MLP neurons of a small language model. Each row is named by its layer, matrix (up: input weights) and neuron, and shows model dimensions 0-159. Each number is 500 + 25 x the weight over its row's rms, rounded and kept within 0 to 999. Numbers have three digits each.
A block is one neuron, or neurons of one layer that tend to fire together. After each block is what it responds to, as a language model described it from the Wikipedia text at the highest values.

L5.up212:459520514562503500528482538468510485516510505532497477532484471531491496506499533544519472508455512494511461513497511511518527462502484485507444492481529516521541468536552480525529516491515465493531532510501495520504481493528491493464487520513522486494504539485588521440482453496483512495517448500483481532500456438490509524496481507480488515484501458499510476512447502477505476497522491521503530461508495471478537466487473505490507527519523514519525508496483498480485490526547514
L5.up510:467468553470515532558495503501491484512484483513479490493560471484500467544507476514521465483512510532513540483512496504471500473476490466499484490490504498524499466503464511506538514505489475500492501498484497476510559483483526572508492474518519522500553463533499446475444495502496485480501465517555516518493518495484487504494557526511502456464521487477534534459489482469471490518524503474490504436494495467465504515517504508503494502514513455484507507497473539536530535499490475
Digits in numeric data

L2.up72:518499485531524498534517547499457488510474504523476489511478492471544475515536441501499498489498451496469472478502534505514511472523504489467453537486536530517509510518531497549540536520512519509480491499480487510549514461459468546475536498541498499472499498504489492496459492521540495501472495487499490496491540465502550472506458520491437521471507517511507471501466513511450499489494446469520498461531499505486521497534480497483490474501497468503535482529515528516541525459482524
L2.up338:475493472499522534544529555530533472509522480485535466526454518556546492499499490509495534514523471484464479498492504493483468522494489524475466524510512504479429530489489489515515473482530517526516532483504501565512518496517478505488476498492503470502528517518482527481511555491500514493515445484520524495455512441547482544477536516493506541540474489498474526486495499493520507497474483490520522476517457503466499481535525498492505459493492515498514423512525518497487507475501500
L2.up527:478487513527499473568567501517486524509474508501500495519506515450526484520493555476491510486500498529527504462470539503481485454500464455473483499470504448532511525500485475496515500469524512537484508504523469486487539477539444507515475499519520471489491486566490460495514525498529520469498461484499517479488506442516507495521475514511510547475478500480497487516497515537534528487494495521486464469538485517495545483520492520468524496535509484457546468471533509478489494491522507
L2.up639:506515535489501527508524537460482502469504507536474483543522453479475506506524524532508521474499509471489515530500484587492482480507503518495479531478529503489496491475507434484500531495502520510545502519531527546506554513480494522494518475470473482492476455514467531492478510517470535455487484505496501470502508483507532498520519494508484538503477492477457508467522477498487529481478510528485461512501484552469487492559495507541499502537519505521548502507466506514518544450460478
Infobox and table fields

L4.up135:507556503545494504442519504529458459476470492514470458485517506518495461499495506519547478467533484499476473507522507494494549499520491515459473501477517513490472484482499535511482505490461486502517509526480487495464504514526504517499524498453537481456532509428509479473468501492482499487537474526542489497497513461461498490542506514491508547479524477467515495480511532495498494513486507458522535507530525513530497532495517493513438498578526498531535483512495491492466521519520529
L4.up178:501524556511490485505510519490494547490485467539490539510518473509532525484468520512485495495488512472492528464478539513474516473531513451508502513423509531531494510511482498494537503495471482518519483511486444541505483486470500474494533505526450447479485502503465514533455492507497494484489464497491490497573471472484509516463491514465469508477531508516530517492526519491466548454469493495503489475492496576501493520475487535513504502524500507491470487497522479559524484518490505
L4.up214:531503500521498493519488543461491496510535468506454469488537526501551483480453535462487480500517509472502492540483479514510538481469539434526543495523523507495508477473504481514526484484451500503502470506530513534530494485499491477519468462482484496476502511503502487501469508454514510545507473489503520543514494453457466513513483509467490480493533486579482484530507485512492525537486515508525485462510494460490534495479541530493484494503507539501455469523473504473495519497553502
L4.up282:502450452503496524495508477490525526480505488499457475480514473483481462487504496494536488497486473523486493499537484515499516500512475482518450512512519515501481531516480462510537528514528479481522526497526490493476487452534546491533518493527511425481491517463507539580507464501485471469522483502579482496490554478510458522516528516461498501501475524487479496456455495508507494497514485513468508478481492468505528519516503508500442492511522498512534510508459475517513461529531511
L4.up340:455521542454539473494506537460491516491536500506490493496524478510490487513501527491493515457496490526509451459502504516532453466511522456516481558533508490502479512455482526488543500482501510491485497462524475533528537533509525540496490449506513484483497467525457502524468528532482528489526503528492474447512476503489504484519470493539486547493512509546474495481527502481494530513492506456494510453511547475524464497517518476491511534530511525483517491508520489546536524500517537
L4.up476:492490500533495484511499512498455503475472496491539480496508491481465495474490501488493488479497461541518502445503427526489462489500491513485475479498511532495523532498545503513538497473496532514466545527485478499545476488531444493479490467473545515486557496525508509519490471538499490513524475539477488506502539504492544538523476541517469534468483506501510532520498515499454500551485484510546475498507521514536523528563479488467476511494512517450495502496473518482514520511519544
L4.up532:502442483493539522526504495465505509521497516549466483530540499503520516498507474503532489513528488506518518473510525469480473483496513485546492525504518531499511504506508505485513500479494503530506559508489516520555510467485476483560479490476488490544493516538529500558468496504525486488496516476494501514473552452504445489464475533515511483492509417518485478505500491499488468568492507501472483473496449464480488471524490552493475509501505473487481526516527452504512487495535495
L4.up581:524491505503508544501519496468466494477455492512443494461510504485519475540523509498481480490525508525545481509511534510494523488534471448516483537450478525537480512476508510517507475490504477542508548464490486517528465506507489466529473496466505484516540515536501521523526507526491505492538495529511509540467479468482494516482456483521471525521532477465463478499478488492495520547462469477565518485472550477472470532491511501505505471504513479470524492495537488555527488494523516
Tokens right after numbers

L2.up467:524484578449465501528548498496483565522495464483496478482518454505506527484459489509495466488526505507509495498506473473532530513509510492500527499540498518462551479496478497510537527514502505492476492544502507471478497506474529492540514463515486516487527514488539480513509477545502447520527484500498528466455492495484514553535449512497492496515502490477458512490464472497567493493503499484493524493563483491498518515480497499474466503502554496512514512484467530482524489537484516
L2.up515:533480510482507506499473482471473533497477538471448511479475446510498480515458496510497471525482523469457517499497509486504542525504502464558508487466469529487526486493488502543505512484460506518478537496518516503498473506521467506500507478501502522524526523494479493522525512527515503506521469517548480539480519501480505544487499493468533489512475462518462529500505483498537525539526480524477497525488491483521513544480493530491485554518521470574465512508467461437480462505477547
L2.up595:488528476538487500504489506493500499527456512514448522526565444497522486517492477506522493471487489483470547495565483559560524477527497489451476506488487516522476517496524510517525526459495537519467498493489534467487505493517517512502549494500493500498494494457486487480523470488539485516477493524479492502507502490466460486524468479519524532498515453494517490519524541510524532506513460532484534460540522529487486507476479513531491498472508429494513499496516490543507484489539522
L2.up622:511502455485492475501505514472522489492492512545516538563455521479542453479456495471547496481515502439498527543491482554480526499500511493493512527521468499500490519493517490519479493506466505494491472521528479477462494521500493499510558486508568489520520487498465485454481511490520508483485499526509550496511532493487523488486457488482537508497557499494481498519561518483497532503508491525461488452459505542469457496504469522516490511496525495538503530515479462487480498479526494
Internal hyphens in compounds

L4.up21:507502534497517486495554522494512491496529485448514497479509506520510496492484500468507479508466466453548481491483490505485479521444488465512486502513593519507470486477512457533504475499486480488520501502460499527480480505533475518486455540543508503506493508475558472494463525518491459487506476479487480493517500525506469513497513536459559489531483510508508534497480494482557516508513494507501507463506494509517525474504466501505485496483486516482533505506466510520501441557550448
L4.up86:505526518537421508526501510506522487530476476518498519482521517490531477500520486510497513499498521497459496490473506513512489513490509456505500532484592506501506465512465437468472499471487525500487523544488502565476448459486514531511503475503488490521517520525525532505491491504546518502514528478480500517483511470521531525473476558475530475459501511546462524514511501479495487505540491504519481504532476489504528537503435494497494499533451496464510484477488485484514511478509482
L4.up100:447463544499474487528489518505496503486492487490468516470506474527484492546483501546468489497507490473478503514491505494511504481518528463482513538520519523497502504533504503510523510479511475523531504491489504507505500496534528485492494554469505478508536507491525468472539473507520485534501470496496494501479477489495482475529517516492540475463489482526518562399499469533508536517493520532484464456511519553493533484497515522497465477512535503535472533514527479535519510431469461
L4.up203:430442489468484508509507531516465509466523477529506524508498476517484521530513520485518497512524536497532510486528501524522463504525494518542498498485553521498527457508513484483520521445502536537496512485478518520482476471493483521502497479511531493542499497485467547499508507547499458482530494498466542496491499495477511494562451485478491492507524494465488511471465502461535536532480477509478542467561508481470532464489512533503468510511502472476534508485470510477491461494500529
L4.up209:512473505507469514490544491493501480538498499519520513450535478494544465524494508523524465533509493530479485518533497504506486515512511460504478538459533510540486488527500506459520507492485533503552519479456490523507517496520512542475469506514529473469488485507524461484491508502474483481547503472503439542459508499492505519509467525488461491482502456497479491485474498554447474506496520506507500488540515533525525502516459518560475526535515534468518521496464462490521456526478474
L4.up414:527491443503486482507515494474501497513490503499456519541499484533530493472471501495527515457454492465503515520516487530481465509495562496519477489528529510493526556514499500482485516516482488479456517494481473497545503511559482492490488481515569467514539473460486478492524505509544502515521511497508529521510543499482500494502473524503505509487549474479499477535487473459498535522536481564516533462469511519468500490470509490476469526499496507470489510504477479429506469526516534
L4.up426:514442530513439508509511520477516439487475458484476451485499502470498508489487510485505497493543508428509505501482560495468468498484508508494507517553518532521449488525509479533516525473463481523477473477505507511528516509497489547526487520479535478493495526512530487513488467514496471516532513519528486470493530494498487495532515460510537505513526500502484478520486532528542502526465484455495516510498515549547464462476525496531499481461518476495545513481535486483522506472501476
L4.up566:485540521472513511500461500514524462525477503526467529443514505479527481513506504459506517549488497498499487483468470524472527496486492486498448496506559507528514525516500512502537465436486515503524515477493505495483493443510493524506463523529516468491506504508536503492459462504483492513510513510432509448525473499505501458513499539510528513482539532499490488535481472484451499515518500440534525488526503545513511480486489549539477508530491458516505508478509531521536516492531515
Mid-word continuation pieces

L5.up141:499502492433499484514501498494497484470496472499480460465536461494523469522486551538533501509497481478497518495489501492480553499515505548471477512476578527490501472509512505480589533554489481534518515483517469508487507479516495499494516501537495485481495543471544501477480467528517479489567480508497489513504532501523464489515522461521484477481481456486510509518507518499525464512517540508498533479486514533500491504518510498486439468510523512508467486468486514478538488508505471
L5.up345:497500489512512508495483547481500494536523484480498482491542470497536485460490497522495490533473487470473505517503532471527490495502436481523501554510504476497488431520541482511541493461496514490536518524508527518503511439488492479495541517485489470489499503460498490490516456503514481487537521504499525548471554486509460493488510491513458520479510449478490471511473525461460513531558513512489523497493471479529504507515511554556446513499509501483482528513522489524495485549495521
Acronym inner capitals